From a checkpoint of a small transformer trained on Wikipedia.
Size: 9 layers, width 384, vocabulary 4096, 15.7M parameters.
Architecture: LayerNorm before each block, rotary positions, no biases in attention or MLP, tied embeddings.
Training: a variant of Muon for these matrices, 676M tokens, 10312 steps.
MLP neurons of a small language model. Each row is named by its layer, matrix (down: output weights) and neuron, and shows model dimensions 112-239. Each number is 50 + 10 x the weight over its row's rms, rounded and kept within 0 to 99.
After each neuron's rows, "fires before" lists the tokens most often just after its 100 highest values on Wikipedia text that the model never trained on.

L5.down1275:41 52 56 52 64 39 76 44 41 49 55 49 65 60 49 39 46 44 23 41 47 62 39 45 52 52 52 30 47 53 52 39 40 65 50 50 39 34 65 51 32 70 48 47 35 20 53 46 32 30 36 50 52 61 38 55 42 29 44 46 50 43 37 28 46 61 52 46 48 47 52 51 51 68 58 50 43 40 41 51 50 56 52 42 57 42 69 63 47 57 39 39 33 42 39 54 50 48 30 41 52 56 68 59 56 36 59 36 46 49 54 49 34 50 54 53 54 53 66 39 42 51 64 45 49 47 54 44
fires before: " in", " on", ")", ",", " at"

L5.down204:44 34 57 55 49 65 40 58 41 30 60 64 50 40 54 58 39 51 58 58 53 51 51 49 59 48 52 46 44 39 43 56 47 50 71 62 48 63 49 65 35 51 38 32 41 39 54 43 35 44 31 62 51 42 56 33 45 54 39 38 67 44 43 48 38 55 48 47 52 53 56 68 56 45 56 47 61 49 35 56 39 46 47 59 40 58 45 53 54 61 59 53 48 53 42 58 45 35 46 37 57 39 43 58 54 48 63 60 51 36 50 34 51 34 60 37 36 46 63 40 42 65 71 54 56 56 63 62
fires before: "|", " with"

L5.down211:51 48 52 56 58 36 52 62 74 55 33 35 48 47 27 42 42 52 60 31 45 60 53 68 33 46 46 62 34 51 49 43 42 57 42 56 61 57 68 56 62 52 46 51 61 36 32 59 51 58 73 37 58 61 68 46 55 56 49 41 53 56 44 48 52 46 59 42 50 48 31 68 45 64 43 47 56 52 47 48 63 62 61 57 43 66 43 48 49 44 40 55 51 54 54 54 47 58 57 37 38 47 41 46 72 67 54 64 51 55 59 45 71 52 47 54 48 62 63 54 49 62 47 34 52 54 66 48
fires before: " ", ","

L5.down372:47 59 40 38 40 47 49 60 66 38 51 65 60 37 43 35 41 62 55 40 42 42 42 50 46 47 53 54 44 72 54 64 52 50 57 51 42 66 60 60 49 57 48 36 48 61 47 75 60 49 38 64 44 29 73 71 46 33 42 58 49 32 33 47 40 60 38 44 53 56 51 60 59 51 38 32 62 56 57 56 42 47 54 59 50 50 57 51 50 47 50 62 52 35 27 52 56 55 69 65 48 52 35 37 50 47 47 66 49 80 43 55 60 49 48 59 33 44 46 36 59 63 49 45 62 55 41 58
fires before: "ia", "ian", "ians", "ish"

L3.down68:54 84 61 51 65 39 50 45 38 50 55 77 76 54 53 42 44 55 43 36 68 37 63 47 37 51 53 62 58 35 42 52 47 34 53 58 54 41 51 35 33 41 62 44 35 67 44 41 56 44 53 41 40 63 47 43 46 37 53 52 51 62 60 40 50 50 41 76 62 55 39 34 64 46 48 58 46 42 45 50 74 45 48 50 38 45 43 62 52 69 46 45 54 55 44 47 51 51 53 57 45 45 51 52 41 44 43 59 41 60 58 37 56 51 51 47 46 53 49 48 56 47 48 70 55 45 31 68
fires before: ",", " the", " he", " it"

L5.down1028:39 32 56 42 53 52 59 50 43 62 44 47 43 61 37 48 47 54 53 42 46 35 46 24 58 60 32 51 61 65 45 43 60 57 44 47 38 34 34 39 52 61 32 54 41 52 57 63 60 54 36 62 52 45 61 43 50 61 67 57 46 55 46 41 56 77 42 56 69 49 50 51 37 38 53 51 62 41 45 45 41 47 30 46 42 64 53 48 52 45 64 44 44 45 49 50 43 45 44 36 44 41 57 46 58 38 53 69 37 55 37 59 58 50 50 39 58 50 36 43 49 58 52 45 69 38 47 59
fires before: "|", " as", "|---|---|---|\n", "|---|---|---|---|\n"

L5.down1135:76 64 52 74 54 34 52 47 49 45 55 57 39 28 59 47 57 32 43 46 35 56 44 52 72 63 44 45 34 40 28 60 58 51 79 73 45 62 45 54 48 47 71 50 46 53 50 66 57 36 59 60 55 52 59 47 39 60 60 55 49 50 45 59 51 54 46 57 50 39 60 59 43 55 41 57 46 56 57 52 73 52 60 48 45 47 53 47 48 40 37 56 41 55 40 51 51 35 36 72 49 47 67 48 46 28 54 48 42 58 52 45 55 56 53 41 62 57 45 53 63 50 47 51 57 47 50 43
fires before: "a", "ug", "ian", "ine", "ia", ","

L3.down510:58 43 54 49 51 36 32 42 68 39 59 36 56 45 60 53 42 53 28 35 48 66 36 52 52 57 48 47 46 55 48 50 40 42 38 51 52 52 52 77 67 73 69 53 60 47 53 55 60 69 57 52 55 37 51 45 52 23 60 39 47 59 62 48 63 57 64 48 45 44 54 53 45 41 66 62 43 31 51 53 53 46 52 22 53 47 35 39 44 38 74 64 51 44 45 53 37 30 54 36 65 32 55 50 56 59 44 35 50 53 44 55 46 71 62 51 58 43 35 59 47 59 53 57 40 47 37 45
fires before: " ", "0", "00", " River", "b"